{
  "d_model": 384,
  "activation": "gelu",
  "qk_norm": false,
  "parallel_block": true,
  "init_std_down": 0.0,
  "optimizer": "adamw",
  "beta1": 0.9,
  "lr_head": 0.0112,
  "grad_clip": 0.5,
  "decay_shape": "linear"
}
MLP neurons of a small language model. Each row is named by its layer, matrix (up: input weights; down: output weights) and neuron, and shows model dimensions 0-127. Each number is 128 + 32 x the weight over its row's rms, rounded and kept within 0 to 255. Numbers have three digits each.
A block is one neuron, or neurons of one layer that tend to fire together. Before each block is what it responds to, as a language model described it from the Wikipedia text at the highest values.

Description: Possessive determiners (their, its, his) before a noun, such as organized their school districts, and digit pieces continuing large numbers, such as 40,000 or 1.065.
L3.up162:085125123166133102100176137125142149093148176110145123156086117124228139143096148187133140098103128132111149146123134107120128174086127144165100122129090090124128125120127077132084108173185161088112166106141132109107150165103108204189147037143138159071142150122090146183115143138124149154093135126187154140141122116130192093131149175111112102180110140079113124130184107092148134154122
L3.down162:132167092095121115093142165122084174116105131109131151102099142137120141120119096113143134106118111143176135118108093118154065147125185130141112117067090092125131130122095136175126143145148161048094178117166108063110105135143103140137163080091069068114163122124084133154091117140077151123092141144139126131123061116135108079068062204119115086104113167138160110124138070148113116143174
L3.up648:047180133214111133152177126147099132126126220117106118126150104127125126134100134156171129144138130098119181167169103119113078143062160090129071171113123124094105220105131173151130158058110090124094152137149150076117149095132131144161132102150120183079135147115087208188128148092111131160113102089076153148118154094081212106131129149121065112141067221140157130087158100122135150132139
L3.down648:160125127139098147164154100134109101100142128141192123120115140117117130116156102158161129095057094106145133147111089128162146147070104053159105144103177120096099165079023069193148123127108143122095169131160086118170140109205099142131175118150113137107132129093087091157135142174117118132053108141178122156136085102097138145091096176106099169116141131124163170146131123131130115135112
L3.up931:033155207116136108091156122120125200135128121129142122178142147160131132093077168129144167091130136115137135134088107176110156110115110091169099129052181184165048121122182128175108122134144107152112129148124159207117084180098129106141082101183129143082114145067095146146099118128131082136113135101145092152111150107152136071077084084136071086175166169110071120110208106165108092115126
L3.down931:138146147142131129125128098094086117158161196124103111140127144047139146161120121106052213104116132121067131148091111074127131139148115139123113127065144119146122089110143137162151130108151127131071127106165104168104106178123154189140148109172130096127238132124159159173106155130077100125090084133116135137105110148106120059082170134112121151126146088099184122159189026135130139124086
L3.up1424:029104162162179141139171117125109099088147154153120131165125139134112096113149209163135134082110144100116139108143077133131176123122123134157098165105188186104097214117144121161180086140142127142145154160186146152149109150097090157130111123206131201074154106172122129192034106173135110141182109169100156144117162095120178119098161122138086115144128115120101111083153117102180127089139
L3.down1424:118141133137224157081151133122109143123119101091146155138141145117140134157117182115139110083144101133103122090123132132121179108156182151106121105125154105128081154099196112113118056111144099111166103166112145127150104102124077136187164150153131134135114136110176081141125146140157075180115132099156111145138133125134155158192150136114134105133101064150149100121116052124084076088089

Description: Short consonant-plus-vowel word pieces, often word-initial or mid-word, such as ba, gu, hu (Tobago, bassist, inaugural, human); also blank IPA-table cells.
L3.up126:162107208207155130079135132115132141092106145129150104117095156148124093065130140113128177114129138123185124099169132135119112127154146138125164135124141173074113127125086172137149151140157065123131157137173089102074188048095150174140080091126142159108115144076138133126126145116092061073089128145177128130131116136080138153126133138177146165115074113115134088123136075125141215128124
L3.down126:168126159137129146108131155162098131093109160145170102064051159137101134088118132112126153092096143140171135077121138183132126140112109100085131144109110161064159054113051099109144154116117092155121135106088157113156101067159054075094092145098128136148119144159079164189135134145173154124101160145099155110175146145165064155161179131132120122099090142136146153122126041123091159122106
L3.up700:122096178184111080117103129161142131112151131098171100173112209115096141117138084153148170126148155102151103154187161097128164053141134151050134129124124139142135173066141133112117101135144159100145211158131109107164145114112079094119099115207096242053091169114097138095138147089132091125139136113157177111141143120133056095114123155171159150121090132118147088133078075128136246150119
L3.down700:160111158208145091114143155181093172073114156108156140143125163063130175112058085168149088088151131089129106117168126128173149123161071106183129174091173201160149147145092055119128147105058144118130146139135086128113130114142180148117097099099106146162109145153141092100183122126048104139145129103104158176139114057100110113086089161186100110108173162124153110165064040107127168086121
L3.up925:034142191159106138119153189162165143133132155138109115091120150127150114132085097146155173089123162173169087143135133133177199135103082123162102162144104113082140202049124132145160113129180092076182161126107089101113152088046039177105133137167127185154095186098120141127113119102175157127184168094140187182149161135150164109148209174113136145167050122117118085103096113123106114176125
L3.down925:132128094167146165140114197131163118160125148174084089151142126122115169108145145167126108115078065131111113094174144138163153163111041166120088187144125138116148121117140111140193128124153087181078125093104164122167092140151178165059133104129178099168173129182151130113132185191131148176115113168121140046081141105159156110132109105098169176144065134124100186122153111034108140151137
L3.up1039:128194177101112137178114135111091077157176129149147125132171138098126102177130141059051140157121152139181157181146119166149152149131099104149085160123125156115114164145131103110120112172163139172128149088089139165125119188122145116117148074158172141138117197163148151210127155204126094147148188117168138157157090150084161118116144160172122104176101126156091108142102100124120137086089
L3.down1039:126170143152148140144176088126131167130187147148097127182195118129101169165115148102081127204132145104163153138106154136137109163100116112106202173148084127153137188109084110087125063152104202194165088121104153138129220154207181096106134084121121194099093164126119128155077109141105076151136154120159146183156088147085135135150110096153101065098158142091055093114109053134095101093141

Description: Joining words inside proper names and titles, mostly ampersands and "of": Track & Field, Greenwood & Yates, Order of the Royal House of Chakri.
L3.up174:135103069133089134109129132112151101049108255074106124114154154163133087141144075143087126143170173125144109090160125126173159090126131141133129088105101134115092111116112171159131098151171110122155160157161093077116173114134055114171162105191100140110099137170131136113102158151137161183116108170135124158158187108128094111138093174052116103137078144087134155123135115125135085092151
L3.down174:086105072132167141044116164127141152141107084154103137133087147095123090109104167158137128174092069129171096159150123121130138186127154098137076142175151125149112141097074160115097156140104137157123120092118140095142067114113124124092103094133123073148180111122145167116119143097104073109135151169158129169158071155095128123110132136154089176169172118102138093150150126115155135111117
L3.up210:157105099118100129155135176095131084127143121131092194140106145121109124139207172062109147074132145125174127117152146109175179116142122147108105110076108147105097157060130122138144085121114111139155159126160108142167140110126103117141133106143132225073124147115169136124082182178074156138064157138122126113105062152119215116091108167123110201162080105123085117089144105113155167091108
L3.down210:159106100168084102120107109166141161063125123111118235121132098100109165112067183073112171083114100150115089146131188189147163134073146138094114102116113148109088146109116120094146086104175124136191131114167137115150099115125070109128142152120148194069109095066178120112097144129177121158141079136118131129151118121148187135076101168123108133131118130100100143132114032137091108145024
L3.up778:123104134134090065141196066110177110115071137108112173173114084094148125140126092104116198136144125154182170161208118085142113127152112163137107111146158169128154114091116170088114074060141141133116159151168117141184188128131117151098168142158101170083130135113180118138138116135128155103176115138103118094141081093136160082137120191124113169175083119104143126077108118125104168126033
L3.down778:170110100169116082144130110169172192127073091079107107095151080081137149135113106132106133099099110135073105163145197105179136172094107103160182122105119157150103061145135212077131131145144132137077142141133130115146096125091118070167123109094099090094142156079150109113141070174140140127127110076142148091122155131166151149136116139130118102109115075084113183206115067130139180131068
L3.up1358:157189088097174167176129106106078093137134114086135145086203098146108095117190079105152137139122103167105103166110179138139117072116132103131105175148146194113097118047113090116096113131138110135107108107126059148129158157120156089111149101143150146118197135147178159106096136188109160184089178138153092143112100123131158127109144114192088162122079135138066141024158119128164128111087
L3.down1358:156124120075171163125127134162098127083120135070132150134138097091108115115183064177099100099106090158116167155141168080169131118138074143126121131112139091146096125106188070088107150079190127164152087137141151123164111144119130133104125163159171083101110122126117217131143128197127105079202139145085115140072130156127064157146164105104165138122045154105131088103150090080095117117119

Description: Word pieces awaiting a suffix, such as U in UTC, U19 or Urodela, and stems like rect, vent, international; also possessive its.
L8.up211:086177094132142179124175107166099124133194188137137133129113080103130073108095136129123130122135158164129212162192123197120150098090111089119109104132144143104110177076125144103161086117144100110173130085126158097097135093096112134170123122095117157072098125196105158156073184123110172144125185081129163091164120071121132088172145152125152148114141097078145124091131097199128069136106
L8.down211:146157109165066092132075122146154095067109143110131133134155157135092092109075118145072146126148085129101132180182140122157095145140121133114139126081152106125138162161087111124182170175134147110175182089135113074181161156153129140140175142169090101085038101221125087144101146104138090118148133103116135117111124112138109118120151083077121149147064139179105105084104000136083159133146

Description: The word "from" after a verb or noun (dropped from, evolved from, rating from), plus commas closing introductory phrases like "According to X,".
L3.up3:058068113184125167157122128177122132106127115119136133152140206141195144116150123169179183176126125180111104112111140154174145181152081099141098050127118177118102114083122150175110080130145070110150165124116124143080119148118074083065129132185128150150134156144116141094139141215169125138074091127160145149099158060133096123125162157162104137119140156126146083121158123071238121114069
L3.down3:120091133138118148139121106092107162146137101151121112099101155115191111104109163132150181106126143146094177117125112145193148136090109100130102111139133134102100111087157127148081138115127110148091074129108079104109100152165103122024149079154124141117085087106127106161144085185085071162140112134137143136168140067183150091155116194144137105156148150125178148099111077122150171095105
L3.up303:117121166131170161136101100055097185119096115168143138116181146099122091128108155118106144130136190128088134131103099255115190171123119122144112102156118106098111135136130210141137192141161131156163143137115091173126157053124122144162059138236147133158104100178145159098112118150146165155179144121124127109116143114092136141097128149141101115122146172127126171122113123126168122139081
L3.down303:130136182110032143124145065157111112068114092118104118069076132077128135154163155089090110091074119095082194111139100091160120118150111143136158156115167160163119125166107131098150143162174170139148088114126117151167120136133124153138188087097098137081160113137136112090138117142111136085085114147107100067165154134082140144130107089130126207064155106133108112148161186135101123147147
L3.up1066:102126056143180156133148101105073185126095163182171180128153137077158156069107224120114124125144136118088085141105124225156176165131079124182116116147141111129089182082150104109089111158164150185125127151175098172112111197090099136077092070169158140135087156099097156173100119125111139151140153148165152112152142113130164127102170089110138137126160164119157174099176119108195129155084
L3.down1066:116122132130129142123122085077103144118164137146108114119104136149139109091176140113125022125091107128146219151132114175188156164160072115097113095108125107174119135088096173141092114116083179137081088123120128142124110102154118153169145127099116078123138133175096144132164128111077117140129140119103161102147138141083130157091132143120171144090142115107095127196117255126124122192163
L3.up1131:089134087174121149081125114129099154138141155090116157093118138141120118115077191134107121095152140139143155152153169167143089125110080131133095103086100083146079133093098133137129144125151116093177136143120122133155192081086106159127157159191113140101110163119162086107147141209109109190189135124131155063102161068134095071138102166154119161150159142100131142127130117145148119149088
L3.down1131:147023154137210088092059124126105161140133093142150156105134105085123098128116168142171060091105102066138133106137123084108167173147138138098151166148124146158144124120103163117081092117130110142139161149159131151073114137127129110107097110118106155090130088093121157086130091136034131150140185084157152105151176126104127128157154133093095133124149188078106101091082084153146180152138

Description: Final word pieces that complete a verb split across tokens, usually after infinitival "to" or a modal, such as explo-re, repla-ce, regul-ate.
L12.up308:121191155065148147146122165152067080093126124144165116140119151058106077120142201127193179139131134146115175172160116109122125163062167173147123103166121173066150164076208134116119136062149148160114152109150140134193129127099139113094111094177111130148133140128089066124120092136087142186103113067135075149113149144145146088099077132163126112159110160144117119158121114096097115120117
L12.down308:127144084091050195113170159158155138171138088123194123129158133179102126078084113038083134117106140135153130124138116157189150152096174129063063101153061115076160194133201119087149069139203111093152129131156167168146183123130123137148151081103173160120115129127140078121165108109056112168160162110134128139096185089111122137182107123164080079152175141113142138135120150109149190187172
L12.up418:141127117172114146159159136113084124127104117130132143071134131122158179093091115117110147136121132120124092086188099142197163166120099124151109161077120106066133162078087091109159122137147113135117169104169118151207130084122124113119168061159111150128129219079086130137115171160088079163135130075131168149099143116071117152127165148131076108122109108137105153085140125116187140110115
L12.down418:114162146090113168085078138081132102156123128080093151143129121150124114164185113158144119145053117177119149157152184069126130135133174148091153113117134103168155136097131158057121100096057145106129123122158143164084093136130183104169129070134195109120216142085133159172146114059124066105130152168130192131071136170111109113177114110130186145180126140038069149111110248129148165166149
L12.up641:136118137104085169214138129171109150128109141131148158127125054063141096110174113120176162125135098133131160108154149094149171127116185170159139172147064083116125181076173153151167098134137165157173172176150101136170129127136132102103108007193134145118159183072081171092128168169123086180147131086095123163103137138088164111130151150108123108167121128051085161106098120106181102157106
L12.down641:149169122116099144096215129117165151133059114142142104132105145142138113136127062065133093092110131125142158152143155094147133149109116068116175130169098114123146119136148133114125084115058126142136093116136106109129078156160163092149136135096109135088132126130149156116114107130134125187130135119133180181145155099072112131151105160133140111099161128094088121108064255125128125168060
L12.up1334:137100130132105169126147094135048148145074112126138158149131138147119202117184130132184115147129121157133133150128167098176177157118095166141105108155171120086125176143193154132174115088130146162143166095182163108144111071138070082142161107138169130143101124121050159122135178145146102135099144121142182174161134194131150114068105073112094168123170156069137084096122101138107129119115
L12.down1334:086161163145158094119096181106151154118143158080131105155161084137150120133115102114144078100140142082134097062148114116113107115155154065147114142148121180112137094121148128083108120142125104152167146098137115140154104134101134135076143114143167104128112154113180118152114108106150116112129125106164161072141123115110079107108148105133126138148169146077137132192145255096097095155100

Description: Early pieces inside split words (Cro-atia, Slo-venian, ass-o-ciated, unas-s-isted), "of" in "As of", and their/his/her, including in heritage and adhere.
L12.up296:133112106084118141048132235159106148141106132108092109129136086065156114129133094073135115162133099120148141128089134105108218227110136109101103116084167119122155242124114161122113132084137067185160134199094138252100122056112163183099101094135146195122139136092188158100119095122106131173140180130168183110113127125145164153108171150145117100152088137121159126147144116109156117129153
L12.down296:145132108166114121118136140094112111126097193085106120182107103055112074142049129155142070148149080118111116146057117165109133094131145083133158122160150083106202077193113080175187119077121166080126104161099116054140156159113120150146124139131139113127125148091169056149092154142136172168150139133098125147138127116151106140099137118139095148080159120162101137151113231092114162136128
L12.up366:084142157157090106117159166082084155109095111057119098128147105076079076131128140138048158130158157103173121123176145129116139159055113082166135133115118133175146122170128149076174124078111114122160133138195074135120164140141168162184162111127133241089076120127124123168149123158091125146158174134132155135085118095086145118090124157130132131184130184135148147109142113165176092111113
L12.down366:144142086123093059138128173163115097162085121091146063160111078145133145085124093119101100121139202139111098136140149109148113117107137109128171057114128091135125145125160165140132173133121065146129148147102134128134128105143082103119166154169100185100139110125147081162129092113126157131104125083084132096111143115103143108089109093122074085134164125139116172184168192137144081135116
L12.up1223:139132126171137112171144173071116153107143142142126112142083188093097115091086099112124149099141137088160101090052167188101219148103157160157102083141153148127092169127182163148137167102163134116122181140098099173081154119168119142154128174157123105151117139153191124130125150108136066116162070082185167137121121111118155108152122131116172127185123142116160123099102115089149160064058
L12.down1223:182120155099148167087094104118116100129104096132121089165158195108173165130159127155150053092099097181119127104113158123190084130147110130134096101105107141110148089147087167146078080161074138162145130183111088059143119132169138112099084111125155066161113163138088197129125124078150101139140134143136162118133144126103149122165136099106110143136164178104107125120107255101119072171141
L12.up1399:050138120146148145126121065159087156163136147185180152122122165037107203136146116097105121131206176149166199188101130117131130121047122109082119152147150147178141178116112120128140047124165142141203145098128078140043107123107121115157141083156101136068126130092126134130107144106176110156214120127156103104161084059090104135160185106111115149120121139154140131110137088129160126141100
L12.down1399:107123061118078189156215203077143106136136155085083086137154139118176197095103119149138119108071211106125099137114148098140127172098167176084113123101099179195106176122139095109092081176063134145035110123108128123077132103150108106109097144120125101120146103118124117095129145146104110114129110130141116137118116140164187107109125119111104110140129130152143125094102133077163167143116

Description: Word pieces and connectors inside table headers, infobox labels and stat boilerplate, such as Album or EP, m/s, (m:ss) and Player of the Year.
L8.up1003:128147156145096159091101087103122119120141175153152146082098131083130130137090099146173163087157080157139184160153171134163175103120054210120112159148124117108119093080178207155126114121156136163154105113069077111104196163100109128133086169156157149160092132143138119171120179147147109120176103131093097167158121160114125169176110146127116134111042109077167142080105088157105162172093
L8.down1003:096173119126096158153142086132144100136182142106188167133153147122167142106156205094155068087181176089135165137088160107094092179130140099163135109114090165144148112100095138105080113113136119110113093118134135150143088165111131022113120136146115166081124127140095104131081141082098134159143111042135139101110081122096135193157148078141122153183162124199182099142122013065135146143101

Description: Mainly "of" after quantity words such as one of, some of, each of, many of, plus in fixed names like House of; weaker on mid-word fragments (comp-u-ter, night-c-lub).
L12.up1172:132148140128147117044148102129125174161147108097209093123211146120125129140114133138166139197163085206110192158154106123079173080096160138106137150122087102146163210095136121174096098143140140123136179157104082152138124118162147069146115142153159154104136158090152088177124132177129149148119191080162102145172118119157108149113090172154145138083091101106128063161146115101124136115065
L12.down1172:111139153105058129141078066087132146122162126158146152089151097062083127144067081069138128178099117132126058186150141110126095095147157137114111106178155140152109123119152128174139167051150155151145134111176148132086113154091119092200142135104147149130174081117184111056109144124233062089107186130159091081164163148093111058191089107158174158119111184056151134109159057108138132104137
L12.up1213:139193105118130123173104122148089116108158190100124155117160098138141122071118128147135155149184162146082129177121164139182139128077082106104144183135157106120140184124161121168151130147089112118130126100092141110169138150094137161107043051170143117178096137052113126168097138108144086148089165118169133123149120118155095136142113122129093135133105134065121077146125116150095130067102
L12.down1213:190091235162142145142108137177100116128086108119155153126173121085124106166093133175156109177131115134131110147113154093069219214109169131088097134108146112162125130122119162112126132100119105114141078137142104144101134107119133119097159167126127113105086163109092090127150112156130141125093182139130130067142089127085150166131144172133148134137087161163176144118100140135122138152154
L12.up1269:089166073167174080129097155149138177078096118128126154087120104146071127085095104078162133168159144167113121150083088125158140162079128107141094090163171135130106119102130136066102123176144120130135086144168099184168132123104079178153118110205116099106088171119120109081085097130153125203177101139152088144135161183149102092127098166109144161200141111113117147174092100103136126194073
L12.down1269:148130164163154144116199117095106156102102136103104147146129170107115143070137145065100141145075114119125118127172158098114075112091157143152181146148121195173166132111073163134094100099068151177112113101166122114152140164079143030125112128101162126100135104140114099129132141097109126101127098125137171155127074162135126162105168143203064114147200141092102177107145118119134161114092
L12.up1329:158098130091110084160151171124126180131158217073187183142118088125097101146129170064168105118124129144093133116096125116113171151090150200143127074162104054154120137121063105135131159122164129118198130148139118150132135138152104164187157140186118170053030138115203149143124113136121142098155135099180110151071145092146186062171116126149143126158115158126103126155080132109152152103073
L12.down1329:134097152147174163102118129171171091137085130129101107131057192114142088120130135178171098134131113108190156176108128105135196143118153170088202096092125149105142109182106131128097124176085120154146118204070115114121114126166117144108148143102132125166177183153150095192096224126143160203110107082151129142101132100142105148185131180175131090154168180108126122119096182145063184156165

Description: Short word-internal pieces such as gu, am, mi, th inside words (Miguel, language, gamma, Family), plus digits and line breaks in tables, coordinates and infobox lists.
L8.up626:084072137116115095195138062136040174120116110163120201106114178098098105114165150158098185149122124161164132166158148091103141095124096071121161096122190156216085116104083119098117133163153153118106162063189129144125177132136165161136059151124145157108094171145170112173194153148164142119145189138136143182197174180133083114079141139130188129130079121107105122128090099105065180141117
L8.down626:221139093106099137121125118175182105119149142141129116111134139144108142110136139092130139127109106128166147124168101163142119143042091137154149122150134123069168117193134136144145120132055137191138093203108129107107123108098099176166123110093159125121086100151143163059124024115094119104118147099110160177152158058145140134126120193123110106130154176157127126134156031170115132064104

Description: Commas closing introductory time phrases, plus that, which, when, after, where starting the next clause, e.g. In 1962, / ruled that; also P inside acronyms (YPG).
L8.up514:130076160219204160098124133112083140131105112146131127133138185174147177116176116136187147133086178102144163092089119169093127150176115125108143137047142070143124117113116115126119116171142188178111144197142088144190123157125119136120130128160166170151105159119125110169139119210089158130156122125134154167140135146089139105162132120148158077143148190154146095071120113083083098174067
L8.down514:115145134106109158108162108117114164133124074031092105058080141107157083134104107111096113145023065114120152102196124125089131135143083141105104079125085076065170131100122141146117200134138125111173079121138156085096107144149189078161083115139101168124108103101122126116167196136138136097090147074126112235112141070041075091164091138176132127113150119087128139170131130152193137172116

Description: Fires on two groups: inner pieces of split names (ran in Curran, ish in Krishna) and auxiliaries or verbs right after a subject (were, been, met, 's).
L8.up1506:122125160167122111124136166133085127131150104115110149091155127099101028127143140115091125095152100114127119111094084106102125177145123134118118164078091091080118172132106116138156117059150164111148115117114149099074112126175180176190147117111094124149068144139119136063160127135133132119097135169193132097163124102142136155087167133098165172111086096103088137147113111135127176112093
L8.down1506:182166083132141094157123088144115146100128177141114094123146121106188170108131152199177124094126176163083137133150156077166197144128145125064110162150082096169081077138108082103138104094112169146118160095127094153144179152167134123133122108141137096131058154159169120098099092040184123089150141125138127220116110103177161168152163133103100108082178134112173159154165070053092116078110

Description: Odd word-internal pieces such as the u in event-u-ally and att-u-de, raw CJK or IPA bytes, and empty table-cell pipes.
L12.up941:139119121145152165166125153149116189129131122103113093163120082139097140130138080138110130117141122174200096091117134179109121189135149101120112151132126118116098161107126137111116143102163093144145137143122114153150115144061120153131174096209105103122147185084163117117114143120178100122097131109104143173176086128170147111173180142095103171149122149133074077091142104128103110083135
L12.down941:100167156106067168119121085124110125151103135153156058121155134094122120161139096105078157144099212153120044132039173132150110120111082117142143135128159189143151108099129146135101139094139190169149131136121150087092156143123118153126094154124161101152106058139205077149130163088090103137111105180140123089066190118065114128132127067141190109103119161089187171131161117109200131201104
L12.up971:163114194156172104132163082115102150131114090184150130122160185097143126148144172144109169112111082144116118158070177157118160130103143153109126103157146129184125174065105128112131149138164170179181129144138134113146168148070136171193124127139132125126093149168108137139052101101096078148085135125061149148126073140079180120188180127196140180126047135101111137163114118162088151147149
L12.down971:110104118106217162082136100176137112060141134140148127108135113159163140152171080086068147205094159103127128137100123126149142115142142154169166175101095106117175070082141133162166088181110150119099152150096075206129103073140145113144193071158100098182131101175116162123141159151115100125104056084138161106137122113110132133165139113137102167150118146102111146083123108123152174143138
L12.up1112:124159141121116086095116145093137144129121109078135107147131142103143143128105114137132178117108182168089190120126130160137151128134112096135093091198110141152041116120152194155132172131132098173124082124115091172109179163132096131137106137088156163142134111162124125203109186112072105141136175111144158099110090131146080117156116220127146087131123130126142143070058086070180138184179
L12.down1112:119117127178129146120177121118107175132112192189096139129058102117143102144106077062107109087138115149108068112119118188111082167150139108099166114068135134128080148171122103118102111139107145116122097147146147089093102120111179147110122099171145151138144204140142165107110091146137067077116117120220159126077135135144169139152125128134158139169119106125162121168130255122133109127154
L12.up1183:111146148170068105121127163100051125081088187082084153140112139111109104101090178178126161154135130165205145162106118190144123157128104147125156153108114145080147151119104094117168056138164170146135132113085148125134172189070101129148168097149115211135162178124073108148099115137068079150108153100122097173090123174090086064166102162147134120102061185112111112128125110163133195099129
L12.down1183:091137146129129081142117095110099124083123149123116086135129128126088075127145100142118182118128104122120134169092138101147104151156110120109139119099165123123153118100154187180164112111129118137111145089126037106157198149105078227103145143165113171125153111097162083109156156158125166150103140132127093132100085145117100093042128146101154157109112156137177179144127142065141123143092

Description: Word pieces inside or starting a base-form verb right after to, would, can, not or must, e.g. ac-ce-pt, eli-min-ate, rep-ly.
L12.up172:166151144157194140174069112121102153130131166118147144083202139092153101075102208121158140112095068144139145103132127113092184089137122207147113095124099118097117111101205096194096144176145085155099140099196098124141104087141136158135137089126113110115132089110112090090119146142150079141182090134154135135074099106082122116075125161141136104109103081114181160140129090077186158142086
L12.down172:104146142111072122155168165091113131186108094078127192141113095159118156105127105124100096128118153083119132159158160134097106113105147181145131140102146093122060156114144158048140107091060130191178132092143144129138107148155101060103103159114188179114122155104086198102133060068138122123176179126136140127148133178152131145180169192186112147184115169112083124130080218173130127156123
L12.up342:169140124129124137137125114098107094106158123155120097073175065093094076190134162128104119096140122163128142083155151118044118196094145163131097133076091116173143140123114142140105153066130111133135177177111105133219142083123189186142089125160115132160183130197155106124172160133124123164116184110105123126208073082097113162099159142098121150139083136076122112151142100104122122126081
L12.down342:128139138121147125133097144109197157137130085145092101124153106171086145090124120104077110129129160187112138130121116086155198072168088118171131130124097119118091125072103095131140147067075165123107083090124118127080120131132124133191096125115124181095124105095170154105095102094129109125151128161113132119091189053168176112166185141182166101157158105150161163063152134139109096147067
L12.up893:149128156129207085126168180106118144113126151143147130126141147119117073143128135137128149120090146156115160151130134149130132110107128169145115102104185150190166168097116145090104114085156073228106147141117126159154114128082146166152149095120117133083134113163149144136076081164129129139108076191144049101146129082139118084158130154142118123111055170141124138180144108097173184098114
L12.down893:087136153078134088147133155105091146113141188140111140081116137144079160173113137137090133159207085138148153128084141109125141189160117158136079185085126120131162104121119177141078129085120114115146166135144156109113109147119102162109128097119112212133121144098146097078148130112234144079045101130134128093107118107140122105094144082104106153191122089134159104168083060127137141094081
L12.up1099:181106206131117111163151192138043157128158153155143135099193139096154136121061158095173147090134105132135139112150091115081161186064067207137113135146103144123142128117155126147098185136188118161147124190181169195184109111072124160106175069157187159126090074135062145088106095137123108195137135146193107122107091146132184068175111164146101070100094153095145179126121115115160141104125
L12.down1099:166124122117155122092129166140104114096111153107101160191155147071158112169152170116094113149111138136090119120136136069127113138139127203121054167078113211133108159075154134115162089111106128150121174112119122155132142176142118146069134148145137171163169083084134193154124077204085060191149151109088156104160093101138119160141175161171073145106105194131101120146077202152187166114130